Weights of a small transformer language model.
Size: 13 layers, 3 heads of 96, vocabulary 17141, 34.3M parameters.
MLP neurons of a small language model. Each row is named by its layer, matrix (down: output weights) and neuron, and shows model dimensions 0-191. Each number is 128 + 32 x the weight over its row's rms, rounded and kept within 0 to 255. Numbers have three digits each. A neuron's up and down rows have the sign that makes its largest values positive.
After each neuron's rows, "fires before" lists the tokens most often just after its 100 highest values on Wikipedia text that the model never trained on.

L9.down845:127150160115159122112059088099151117119070121137152150120114147089147122158114106093108113155139151169148057184155125088184187191139070116104146160103178166083132093084131171099119105169137142145136123097156138154126146157139166076200109106124133072190141149140155067164074137160096115138121140145116128133138157174147175135144100128068152161141084121127120126120184088101091161124105158178160125142130105125113147159077100137116168146169065115063126144100131145171119133145138127146147131138198079063086101120190145112111138156106187070142122109064100139105144112131162155161
fires before: "| ", "- ", "0 ", "\n", "|---|---|"

L3.down186:117113110132138161122096143144124097111135118098139069101094100093089149111086175113103135114147130199042081133156129146137162095110111150171144111101147129128081204116096131197093099101156106149093164163142143122127077117142126098171084132158115119141161184104095186111146092122125159110142100220095114129159162124110049138103185116168086149175080214124128121133128154126126118173103117121122124094185095136140094152067169129195110077170136139164159140109143103131126200137100151122117182119122105125155101123128092161069078109168109171130113082072116155112094164124134096185
fires before: "- ", "The ", "(", "==="

L2.down343:107107091133145173113140149167090163170099117145130118179163132129111140142080127167156085085129120164178132153130128075103119157147109186151078118163141169142171130175145075148167128096078135114118124117128140141138151135131158127132151201156078104161115111146086178118157169104126136073110133081117086138138178120102147163182132116149161118153104145134176156126137138168185139134153108125161143129168110165114175113111089108144131036126135145114088140165106140105115185202119124127097200156132125099148118125144159073114144106157123160097149177129164100111140111074169146104
fires before: "\n", "\n\n", "the ", ")"

L9.down727:123131110117099133149177133160126108170133115144165082099113100052119148083117153102133128088117150128106115125148108124152144099100100076088108115188092133136087077119160130128130041147148078141147124179114116115186065185113132146163133088123144147164070190161115189147062096127135098112105130145146116086151109167106126110150120080137076109136097094167117147096117152136173133122137131118127148089167081090134167153134126086138113105148093104079155137110101135150185117079132055154100129092183128120150173147174097141108169107106168100184149165085161166143075080142071145190
fires before: "| ", ".", "−", ",", "6"

L4.down978:219142207098080086113065078114111133220133074126132151160122143167085148124142099166161096143145141100129100121163116114170084103156108112140193073118083149140183117145155156143125165103148175139180078090126149096117104115167108124089089122085165130050158122130131133113139124154143131091126126174087143162088102099115129117114187114108122133117136117119180124091129110130127130062090134122140102095087113109075084099172178131128113146138107062150189179147067104181184144112084100127124105156131142074096115132157059120185120158118145100173121106144127158168085142123065164124
fires before: "\n\n", "- ", "\n", "of "

L2.down416:032176207165169150141142132167095080192145104101108108120102065124042129121157148179117108158141130145163107079134123126117093104111120147136165120157101103115102111151160100125094107154139148166031174118145131095141131161171121140178161085069130158127123158168163116136102191096157117177124195104139127107144115135183125154088151136067127085155125127178126150050078151105127102131101197103125151140120153151121176128070128119129156074076130131140153145117121087173112151079173133140130132175112152110152121133141148112133083074121125103134147117043137110105135134121124168144
fires before: ", ", ". ", ".", "\n  "

L3.down666:122136108080137115166137130124150139146152103092144104153077116121058086162132164151171075127132161168082063101118127087192120131145122132135180181114097116128019112086159115087140121097141141168163138146099086087078143101138160146160138102128194171099106098163132151087110136102079148132173148184091176125104172091106165159136094144112148139110065101202149171086076111161168133122088179143129107196084142119139105128124146130154164083156056135187111140123164122139103132136163118119104156161170152157169099143123112139175150112075136113125169150123127122110124113134116138066
fires before: "==", "′", ". ", "and "

L3.down199:111059091153099144095189134134119143139137184158108163144117159133167072163114128197117149118192124152100087061114145095115145110160129114160116142117096173149255139085177112204115124147095134084171147109092097126137158101156127127129109160141112123132105167075101096182128194097177186097169087121116117154153150104133108107179154124173114145173145119129128102139132162130148057140088101134150100083208103176110091213096110192071181095079124209089117182142098081165100152088148191125160171097124092106131154080174120117175125134093073155124078134214166171102161098110088073111
fires before: "is ", "was ", "joined "

L3.down807:170151124166146091087141138168165150079088096090132130133093107116141172223145139140148157137131127134164077142077117108138143081149171105108104072123102149124218134191079101117214159155126102113117135096195086128063129130063103082123129127135130104183120141069129161144098107097125113165106167101079162091138145158102139152132098161123072137060136110110135133132207102095140144155199142155154071139118145129117116131168165139117093211097148190101078071112170116155161146156127185126140158146170124131148146114121104145123109098084070107047199159069103157093132124122105121147
fires before: "| ", "201", "and ", ", ", ": "

L2.down1002:084167112126087091139132122140104113165152103129083145125142128129168126119125113164093140127117134150107121129154101104150144147129091147095162095080146115154156090145128180155088106132100144216124134131159172122086102141133124184141137131140168109124143206101135056158138162126147151134182066057108118124097101101104125124138127106144133125115143124074119097139117171111168130183199149108138129143173123133159167095101144117151139156160116100154098111086155193111125086142116124143120111173134145123131135174164120138159121203128088141166103083156211134092113139083137176091
fires before: ", ", ". ", "mal ", ".", "line"

L2.down38:106047114151094078168158122108139084142124112146118108121174115129130136070138176112096097154149146168145155191131074105171109157122104122159147127227126150157167185157151127091108083217175156116132101105134091096105083179095151149102137086134128108105136106169103145145135119184157194097156121126146141160085091181062140111099184095096082137195069117173157163134102075110093114169152144129124128103114099058091186173111159135109082145086095163099112112121098139135141106182133125121159155164162173131178143117095145203124174110102118107109126110056145167100091130192166173121
fires before: "'", "J", ": ", ", ", ". "

L2.down371:120147109112101071118149123161089162157105142148133149111201137174124092156175130138172080071176126108115068129178125169118125108151143105113142082143136131164131116158096129080022131167087142114165106193110093141163066130079143193151149124114135177119111157135157230088164115146051127135092167134095148174115139118147164163106201139122114163153130086110169142110169109163197145147167182087104067166106139126103139151108176099104076173146118106100127149112177074101130158127144128104151111094127094145158129129111099123126155119097104112156149085075109135094101068120112140174
fires before: "\n", "\n\n", "is "

L5.down975:198188161123158148165150109085126051098140135124126130189062116150138068131168102121098147133185107126120138065103123109121129158138113072117129121154139123194181152108077152176122135143122126155097098138123135101084178195168112112126179121145156086075129154138167133088068151155146127117139104072142137085106153064107124111164126165150159160161090095105141210126153099074147149128112116099162128183075160035101185068101142117095137154135142172157205150080116107144160141144090132104098116056170119167121073097183124130134085084080128145114096097127157144121106116095125068120
fires before: ", ", ". ", ".", "–", ")"

L5.down182:150138136119167125106108105125161076130134148121095112128157113118128166152180090119072100100085108140158095070075108121094180142149174111115142137092101112153116151128109122123169163113065169106110139082090130106156102106135154137128155111145102131153106095175180112146120099195132115180134179081095109075145130132201097146108163063094142106129137112129117123111092084100123120103125098117176201162117201118118163088172124111132191151086148100173102117155094181107132134078122102108077157172083122127131108126120076159141132147113161089111173142125112111139127024106146147156
fires before: "s ", ": "

L8.down792:170099115147140161077135135147110103140138152195103128155115142163077127142146106093124115117089134154102108085063142193093151076103091079174130175163122139111071114130156096170100191072109148159035157095133099106105086147175173152173064114065168142152115129145096140191179096148133134102119103121108144109108071136072116107138147153088149174115085115086138126122094174181129066160092122153063104156112148139109109130116128080131158115101120093109117146160086129160096100092142111120080159203120120119135099110082158115146082058157140114110085100131071160138125159108163130108
fires before: "| ", "November ", "September ", "es ", "October "

L4.down620:127168131163117185124122137155129179196141087092114091153166129029128080110053084118100172117126146134100114074091127128117152098135134166070114120089190122103112115154108131164076088147135146169085118098059138110087076140161148157156142107129146160099096128157074168093109165107096150123126147106039119124212112088124117080138198145172098108117208138152145089169143167156083137134185177104132111096178051099158125104106110170118145181148092101122130123092171082116141111080146120118175159104170120149127195106127137135075090127103136061096128181162115164116177113120132086025
fires before: ", ", ". ", "."

L8.down329:092149138142196144102039089097077124110194095104143095090173145111128114116118168123176096147120127142106131073080151160166058125151129158158075124087124149066160129112143117122166168105146116105143143124118140115137137171128156110091119100060177149081070113129129129161162117154112099135146123102193112156090128106141047134109111157095092186146179108089072146105077176098139141111165086099110104116103160140173127173122114165129108123116051114078101120139078173161181089118125150080128125180106082173100147178155122088094134126131110175070134074087120135157200119080107164099
fires before: "\n", "in ", "\n\n", "on ", "and "

L8.down712:174155133115086132159114145100143109137171157094127091110166143177166193131133120079137152095117142125129091129184105148145112116160106112151126139091090148151255097127138119156132146096114129110068114110155128168103161091130156173147087103101159129136145174124129145171087078183151083126091129131158165113113123131127182165106061132101177138114095075131146118045090080067137142120106126136117135097122115135145166131159139104102105148147128125166047179134155144061151153153132174102139138130107106124159131095114146156110139160118101155125117161131113200157145045080130173132
fires before: "| ", "- ", "The ", "In ", "He "

L3.down254:130128114116142109126129144143110161053120064141168110067188074184135110122085111051123090134116153138121131052126153132191139091092113165098098112168163096151228117158108140198118124150112130144132139055116164118109147132166126141112118109097131104145136105156153073152177166149198131102094153121060169111139108089108155158095094191128123167127138124170115086176106092145148149174139076171066087159107123107097148140114109107042137103182122157148132109170069132109177140078196153107147080134100084135094090131125162138132141145143135141146085113124202130155165121121118096147
fires before: "| ", "(", "year ", "September "

L9.down152:144131135127095124095115138213174151099155131114163125116150116160158172154143185135145175109167106128111107138125196152108180146106092098146108124137121132142160085153138114129169177134094164096107144104093115069148109150109098147137119130118150064162106110130082170128126181129132163119114087125116092128125099130093119111043159114060119138124159144164164122117072163150117189132143093175180112111072089105099125153059113170136124072051152101097094113147069171091108137128172130173164157126165140145123128156165056167112080107077100082133133168077140106113140135095130147162
fires before: "s ", ", ", ". "

L5.down789:134098176123158089140147106111081084128168164115124151093180153192077176224113094184140125126178168146102089113128112169120142128096097108158131134174153133108110157120106162161132156188139082156179174091159115165114128140141118117089088132122102161157140109100116150097072163166086108115123124158072116105155131123132169085114149071115150098113062122162132093168179199136132095163064131104143117179169135141169218150112136130161124100085091134079137103143150122107082111102165137121149192116119113103141126142087049166097120121114206142102061136095143175135144158121134124137
fires before: "| ", ")", "0", "0 "

L8.down58:103153161081174129104114119145179121152181111150179122197189133188105133103102159187128132129192135146117092151180101078137155145158126145100117150120104130087089099130104166096103139154116117140119134144099117091128133088073209160152171189156172100150156129114187121146126205087062126090138126140082128133153146151159135115086121117141192124086103096113110134165154107080138122127097102139082152096144169135124152090151123132139157100110120117131118073134108105110126132110147091125144092130153169137120134066115139136192097166113090128165116093110139149159106086125133108127
fires before: "==", "man ", "\n", "of ", "and "

L3.down501:133116152087173152112109130134048114121142136124144173122123121104046138132159146154123046126074075119212160155143083152162130138121131099127071133076056075111153122093147120139136158153182184151128100071113151093131122140169120092104156125120121103109156109081130147189116091162168163149140172061103149136111071146215137155108167103117128063153190106131120092140141105125134112132120174132150137128115116108132138158070129093087106156139105216136094144135072122170092150131136110185113163117093143112179169144146141119141075149098151150150136116136214095145126110107194138113
fires before: ", ", ". ", ".", "' ", "; ", ": "

L5.down62:132206092141152108100092138100133075144111097079114128078124130153154096114129160105119078092191099099111129114136151082128088145119131158150196135108155128040102137164133092123095132114131101161125153156168141074175193155142213080161097063126149142122072102150129190149115121125102135099187176141177172138136110138131153180105102161115106208142108151152068158117116124146134146060160122116170137127154118114097100149161146174099084076111112136110135075085132160193165155123122110164134119146116098116114140154094153121177111143102058210084147160135124125112142117116146133110
fires before: "s ", "\n"

L5.down128:159129137130115157151153087120145093104159100141114105101126146152080079135110043133145098146119127115103137139155102130160166124146140117067115186073123126130218114100117117060163073104149149074152130135079145083121187093160094150174048199091094157066157130133121129115158161138120114102144047112153140135168129137140069114132081119086170037127079103111097114152116097101113138125148119115133148120103146159121115054124096149129123117118159059076126085171095080097138151145116152112083112110095177123074052193130145136165153157117149097148131114142108109108136115151187189122
fires before: "\n", "% ", "±% ", "Result ", "relegation ", "High "

L5.down187:103128146167146109091148131146122054111097130132101128130184155159114072106090087144149161157113116150151087101124081133128133162100098165145131140163156174113100111147166129092072173084146123140079130148216119126133116084202157069162120076076194125110121114185066108165165132141076125157175158133169108113125126166188126161129119174123055162114120112150130087122136133141172100123093142124102151173161149094092123149150143116147145111094146173135092083162114202126108124131167117180144110145087140138144102127148110094137103058099103127066157134131153155105045120083135075132
fires before: "s "

L2.down287:104129097185123147110129131173159105168160145131143095143083111177111182108125131133166168055124116146065107045145124156144151118126180137166180083168137103098171134086102124065124127145123164127146115107105139127117054122140112149175101103184175153114149138178139101102171161118111144120067132187123132100120154122154163116085074130126101126107091168162083121113088094066176107056155140127134196157141145166171065146088103111120122100095100153121066108111117126178147171107118143128029145107154145190132092125118158161160210152146165107130091167129154089087084100161142048109
fires before: "==", "===", "and "

L4.down174:141111167075144074142151159121095164106132179135049150167156136103131139119108108157130080163118130072175117117065101108122137131093094155112164147141136131147192095106156131152086153131137124118118183082135170116118173094120186114104097113126191121134099111153095132111142171120123170095115125169155174123143054136164132107158110143137116155139159122130118137081092118160098094077044104049153118091154075124133110144165153162109071139106107213067128088091127136149104032128134124123120120139104170121152115125124069214124135150132122127131097079074154146148098162108155158113
fires before: "s "

L4.down755:116136141155139135112127150157243074108103171092131126109095127118106092128090074105084122101156098180155108154126104123124118192159201148117127131171123118100100134117143153097124125071111133126124134109136149152091076161110126138172155111066148126093123107074121144119116181142145089098153159153122126115111163097146098067094156127094202116148154227085161125131194132053132099147134089103129097117127075147130092119151164098157152117124184166078100114133207130171133122075125118118122102130103096135143146139087151138092099151130182064044124104129137155069119082137108132069
fires before: ": ", "201", "0", "200"

L3.down95:156121086115175148187118088108182106057150146081104150146113173112140101095186158174143108117096121154176142163115067177146099108115117123108141201159142160138189185103157112142111164093083140132109126184112131159073086142131162110101161102118122130132146148148185158141128203149102167060200096183097147193108132109138138099101166212156101162131128193140132204120133121088125100139119157181130102122138147122120170105138117136108164086123132116098145128131087088125132150101108102120155141122120088117160147154138126148150100138073159095116120145079177098189117126165143147161
fires before: ". ", ", ", ".", "ing"

L3.down876:138124090129161079105113149149171113098125145103136100133129077078050121136138104148109103133111145190128084193111125136110123142092127127116094120151152119130130116169108135139132072118088205175091128164108095114156157139151136154129140141153175142136120129198122095084126134177071100102099179104174198133144169105119115200106127132139138109181128143113125161086151133155102083110116184147128143126144124122142138127108139122167076135194101147125138073168125098165116151179151169114161140134120120131146107134134158139110158076126155100132130142100131105052147128109155058147
fires before: "==", "\n", "==="

L4.down729:115152077115132140109074158133114154128117153084093095153193169164093099131129138102073176157153111111164155127159149153150100151179148118096142159112130096126242134125171108152157140114097154116176097142081188174121115161151124088110088130128146166105153117184126138121121135125137133144106141108141054125132165110141141171120192157108120158099152089164094113126135185075118040098116103120111146104118162145162126093144149108150097098155162179117168122108129138113126104158176138159074132150067145156161089122118174171086110169110131170133126180058147188138103116115193164180
fires before: ", ", ". ", ".", "and "

L3.down88:134123093168119170087187166121163082177116106134097185129130149166135173150101040131093152109115130076112132105186130097209173134160139114116099134103145175139154113159153136153134152170119117154147140137216129068134146107101129104126140149142159151112179126092163173106109120141113134129135131138107121154158092226156119141107144143160111151164143144074147144113150065170121094166153076123091076101071124084162108145083154104193123157107153139161120156156117208143149096131165180180116076166109133176107112185132141248102156110108116189115118120134118085115098131078130108138
fires before: "- ", "aged ", "Princ", "completed "

L3.down32:120106121201038109085088155132073083124126120151111098121106127113161165112174118077112115104099136088122142060158192130113148198141107145166155099120105109153086143058111088142106084143192131100167114198156170121121107136138140093095118143127147152107079086138108091154125127153145127176116116054069095110127137119128159127134059114144128153106136122112130131098070109174091095133108167125064093096123085133133181112105126150140106052136115156130202128073108191064178130170086116106172127125161176148105136119131156136097147144112139138080129118106086138104171085092117139132
fires before: "| ", "(", "Summer ", "March "

L5.down997:111131044098137136187091156154092139084138068139122197109188093148168137107163135088156121098112138087114130053125101154156104126087103156073166099119110187088101150100083143161185161136136084086152063133166194125170156145156121175124146169096105131164139117128099085105126087130129189149164089171170125146144081169064147135114152080135119055129172175191087088158098123164116087107097123132119139147106138108114141124120133094105172134186142105042164144153098069094072065064174148126119167098143160129169120135074106073102166082102135096168091113121157170134085135160114087091
fires before: "−", "+", "| ", "e"

L3.down895:087140158117171122108089121126125155140124127175133149107136121126097131104090150142121110178093123172161132084159111157088128168168071109147134095117090149132236155122157117090147101068087150111120124137140165181127159134137065186146078176156152092128073149103113111142106140110150074135147173102135116095157141135100185132105142146168134078135144136157152079094101087113118102122065157123078094117157172107174143109151076108110129072177130098168070053167135119077160101104150111118159133134209175164145149079178113134073157129127128162140135126058125188115102068150150146144
fires before: "| ", ")", "; ", "|", ".", "("

L4.down703:145161130097161136185198163188064113109114086117104187155134135154127157105116115094066135109171092115129150122138097116112123203149159154079132132060047107164052101081108112169101153176121148126145182089147164043156108126157104142112085141150116178140131107086145114117168158109121122108123128147201126100115122106112112112128242149103140138121150059195144151064101131147071141146128091179062155105174114112122080109111189105124080165097111118067102128125154144138115105069098144140167164101108134142167168102160162146102121126087130108125135172112119134105074151161135148136
fires before: "s ", "=="

L4.down600:112102118103127142184113136106122103129149167193109146109131099144124104053113096144114129133109111150135064045111131171057098150144107131141133066114126191116076160155142194154134060099084137142084141091105080137113112134135027167175140113143182112121120102135125126070046126137099130147155123085133078126118135127193210156118099174065097087084106110097104120098120150115105113119139187104134100117152133092155142120104137155161103191112077090138170171088138126151143147114166136133117165079100071158094173112175135102139107130092141052117125064156118146108074131108142126088
fires before: ", ", ". ", "s ", ": "

L8.down263:152079147137144143146119138075147109129116106123118127146093160140116107088110117110170108138118157147089116124151137101091060140119050138134124090132101094095255154102129140098167155091142170089119114098126136160081140147105113122143173169090161140127145096131145160137090130165114179158112110066095131130134110073112110130125106143078139108145149145166144104128149117141155126139113149152122138120173176122109169086124129129095101112091116121110141130116142069135115100128116160105113135138098159118094165095139146095101139122142136119115150152119105166087134184115111167114
fires before: "| ", "- ", "==", "The ", "In "

L4.down302:146200121123128140084134130191128130149109134166136147118109149166171048112138127155130153125092147178076111119085190084154112145037189109116156174119142149138163123196173113116163117114156092097131187139105144120151137119141177158192108135147060097163167147181104121117159198092060113141116205166143181119232115143104103157105176078069130064122156113133067085055105190153163084159163139170112156088129111091142131141124175136113115129176124087110061122183119079129151146190103079065155135120169096119071132138132177116133128155064126123164155149182148139129160174126157150059
fires before: "\n", "\n\n"

L2.down31:125122148165104129122091097191121135147198101150176118160122109093112120104118069087114106142201142123118153102070093107126155110090143064128118162094123166115138158170087109126080169172145090162089131175109153145106138150098162124165107153158163096106145132106110132109096149114110063102165118077125152155162124121167129115083175149151162161116150102148137146171123156077112152128149100129136072031091160120089176128069143156131058147120095138108098101114128093077153101165072066161114196118156100104129084174089156120161086205104132075087150092154139133124183131081135114156
fires before: ", ", ". ", ".", "ed ", "or "

L2.down866:093141099112132208079148121139149172124088131113131117142177103124124118136155141141164145095145128123107161149171111165170084084154152159137118156117141159099111184127160117143179170114082144092133147131117104143090088153147093143161191191149139132185140141157146099076121145135151089101087149173144139152097112083136065096136160113144200138088132189161137110142141170121141145185210145120198166123132174115109132144141116104110095108138089096121125141132151106144163138096153143099156171125147126136204138147133128126176120189134099118155093189078124127147123165112115167105
fires before: ", ", ". ", ".", "-", "and ", ") "

L9.down40:177128160164172079133152183119106150123111121104110115105106122113134128193104144144152122143153109177138153139090164174079112117165137136084110157083118103137087104153146133119112100135104114104136101072104179156130117101118107047073054151134142131140069137141116114089117070110174088111113130125167134098129138080163121159151137094118152143066122134134094063168132099071142146126143162134100178138124140133190117049176082144144108157095106081083096117131133114174121073126114080150075157147128114216120125052109109113159173083142149189136105034175065151150064103143147139119
fires before: "s "

L4.down525:149147100120107130067163096067111139170148096216140130087195152088099208133093098104172128140113216132102167083135142134143112099119122111113118118098124142176181154173132089119164157106099116122172092119121122141156102134136102110134099161145141101032136182169126151093143182166100097073106158148149122119119143194126150145145139124121129110134116209142151145116115110120107106094111107116060119121104219102078101126135170136124155150160109131144189119122115193132128155152131153152116140113187160099114152162112048136150150168136076121073145121091093101154102109080124143107
fires before: "- ", "| ", "\n"

L3.down217:086132091148122108108122079113147131153162149084126147127132133055136098103147142158116150124108113115119120098140077143131156126133149091103128157087134155126160159148182156149120138156115151099137177104146129096103119153135126147173123095126107119129115121146160130134078161073124166151152094078131085100169143109138182135124145143143148134131155180094128118072141176110087132132111145081072071175146113074127142099103130142173104062095105107201129132064092102122109067128131106096094114177101106134111060172079145167115165092132079161078136090104129142152136086074132161177
fires before: ". ", ", ", "."

L5.down687:059149170145178122133147134117139094146057233135135133089143165148164163135146108135118112126120167167154058154171138163118109106083151163145119175142113115062102086131156186144085094178080136125153209184123085120080119121219141132117121110120174141158164086129143101116140156120071130114142120069145104140152130052205126146122113122122091164155087181111093135108070120192130109136147127147099111136112121119135121139080165060164126154193131126138109140131154113079163107126116087106172048138075151110142141149133065182150139145118093119120111134087127087139141162117066175130
fires before: "is ", "were ", "was ", "are "

L5.down230:090139135086167094138138144207104181100142081079119089135140129194065153159109128194125111110171136127176091131120132156158127157145119150127062103099167096157106200135163030181100146140121159167093173194108113173117131140142134156108149104096144140122124081101160108107104153086180107127170079120139169089126125128179143086101119062119143106094079149158142178116134067153164142133112119097067150129120144126191124150156143128136125058196217071106140132192117142116180122149152108058155086207108101156117083182104131181096120117149115122154143170098178187181106146139164172058
fires before: "| ", ". "

L2.down690:125124158141089145140161172182087069126141143127151168146170138165111112129175122154098040096140104134141072115135126170124146110090139106117125111091090104138117144103165132133141172155093140133133104119168152093156114092160118194094175131090149090085122096110077139216142138132158126112119187048107156114112139168161088090156130125110103123116134145184169152099067125109119122152128178156141136097138105116119129176125153146142135088167078172108160094144094102094113126135112098104129176144180129107045118153140090110154141113132085170153154163130214130098078081105144159113
fires before: "'", ". ", ", ", ".", ": "

L4.down169:086096139077131164144108095070142123113139125165115070134118157117167119155213119108155105144143105106115129137122142149172102140127093178121117186127147098107156127080178159198054115100127158051147137099134170128136156132166126209113166125125065115130128118124097159199097100137064079186146101163097130134172133113133116117120105113182107089144134111132115142143168108116173116102112159090154118137157045064110127121171152117153128142212120125105094155142143097147116083094144135133085135198125136136154146105116163145132126182191098178139084204119094144088139165147119135147
fires before: "\n", "\n\n", " ", ", "

L4.down587:146194097165159118100082160140187117144175164098087072159094126114224094101133163121185120141137112106141123101089142134105140124179134182066186163090161166135201140155135143190130123165177122122162082124109119137130136147149138080087146082119096159066090109080106211221093159103119143128174132109119104156150120126158091089156184102098144081126189126086160110123105158121118160128167113120117060107111168107105121113146119141117097107085103140097125171121173113110123130131218106186109113099169127114119139094163157095103074137150133192138153188132141159147146143169082151081
fires before: "0", "1", "2", "\"", "4", "ed"

L5.down112:185111138130149161118148129179114084142157142136132112131177137158092121149132174132128091155157080121101149200121125187183127099179170163130106086142126107110053072092144139137177180139088078112163104116105120130110202125143116111113151132101091134144152138133189107141154111134132198089119101095098114158158156169072126128066190132042157094062120221109149111157089118082198189122105163159156120170169129135161152147124135144109146145139123141070119073139122156151082137107094138141115143173166133128151168089018119139085073114073102156103162075138138173134131150132088115112
fires before: ", ", "to "

L9.down167:140135172162095089079117124119083150116156115115119073156121112148174152094148114131178098167143107134101158169109160091127110187127183126124097132093112098123255156149161120089190135114121125123079206088112103111102139102179132145161104110126122105125104136108118098081114089153139125111111099136151133142137151167140129108123139151187098128123123183121136184160100160097173113085149125119149134155110177105169115107158072163113137091110144122123094162171150118124130084146179097141100131106128121130126136103132142079120158113146078161104059168146108105117148131098163108116
fires before: "(", ".", ",", "/", ": ", "\n"

L2.down605:075123086140120084161107163134156115125193154122143190134082077188099133128096149119110142129145179112142200167143115142081166150169105070128096077037177109090115188136092106076156189173151194106107158153114177105112168138113130120129120160113210178125120112134141146050117059102124093140147125146100127132114122155177113147137125169092092126098160144085091127083086154100162124161109133071127132123185075150167139129125159122139125087179086071151149136106109085041065060139086088089117183133099136150122162157155124099087105109148095109174132121123165165126159082144146127120
fires before: ", ", ". ", ".", "'"

L8.down245:090126183113158123097181100141081147160086147119109120125106177130120076153122146129109176137127084122185093145073138154158096092134127112137091130117143130116255141132107112090057087108143116067088154192125045149160118126129168181055121140097186166101126091158137098149089087113136134140130089150086138127144143122144111138126125175169124165146128139166100148066099170104164133117097124116112086140131128131101103165095101152069115157113111187117082060102098086138097084075114156119097145144125149136183088116156140147127127088087159120125070164144136154065136110137166160112
fires before: "| ", "The ", "- ", "==", "In ", "== "

L3.down928:142151161169135139095159140155066158158160109148142074171113093121123154091200204107117110132134101118119100143112123184132073126106129147154159154170169121114209078146151192134076078149110138119090115071116106127199070135134120117154135140081152129098093100144063111102084121175125153159107110162156161136092132145125116167143188147092095120086064096123155101085187073113099145122113141135155158096144126114124219143121131123104042155125164045157133151143123151129122087139125129109148156150087099117114130175100130088096143141119119085107147204087166119123150147124153182141
fires before: "\n", "\n\n"

L5.down829:132164075089133141137155177154166115128170134086111095193102150074163168139122086111193131132104139118173094083168147035116068119169188110143104106104127123139114175167117161162170039135126188166135124061117109099118170137111111132145138108076195169152120124105141177129098066185130108136107138119095142132120110130072176166092132148181119176158154090101087091107158088160136146087168139145094178109112153131163079161132057110176183173127109107138131100079127096155137120119098109114126140133092103105079096135102109129143124136139026172121155086138125147154060098160163188116
fires before: "– ", "0 ", "to ", "201", "200", "202"

L3.down916:161107117117178060152115150085135087129116147124094150133084130097175109128120108112105080162139107127120121150136174130105091160124138162123161163115205132177209144112102151110109149146119132169138100099133123094112165116098101131223115186076111096134160118203206156100170108118111143124138106125110079135119104120111128131120144095172230098150102140139142107155127113189162174090104152121142117105160103129122089131142135111180173088074114061115100158066118100140114162120152075120129111187074130165157112124069161148119194158113088140136114151109092115097149176141102125132
fires before: "201", "200", "7", "0 ", "6", "0"

L3.down399:131198123136133140211133113104148078096143180156106176122095128180139116183033144167150137159092137072133129126114103084073107179124101174109062133179162161100130133165144137215137123173084157149102134120166140141166132137097109118126083143137126143122129193094086115161119177169090097057116137145128132100112134153149087113141043096114131111128117111118120101090141044117159145167134166151058118105108115100095146137141090159127132128141172149114169138118168114157045143126129144122137169109125159102146098189119170126177119114102144088151158092155166201160151161160091087124
fires before: "man ", ".", "2", "°", "00 ", "195"

L4.down969:047080158116159136054171104078172123075128104106134111132153105118143111148151094132128143205105140111130156150166162114147095191217148145138103174159173177135080187178143131136117137086142127133117142137146090118134110167057109162081115129116126198099100155090167099132098107146165161159126143099171102149051124096117127165184138145173151203111119148084173131117102122208096123134122135147178132125154130143117162146155122134107070125058131090080108141188127095152091110126096115116131143163123119144141164156142057131081150155058102161177106179140098116075143136132151173100
fires before: "\n\n", "\n"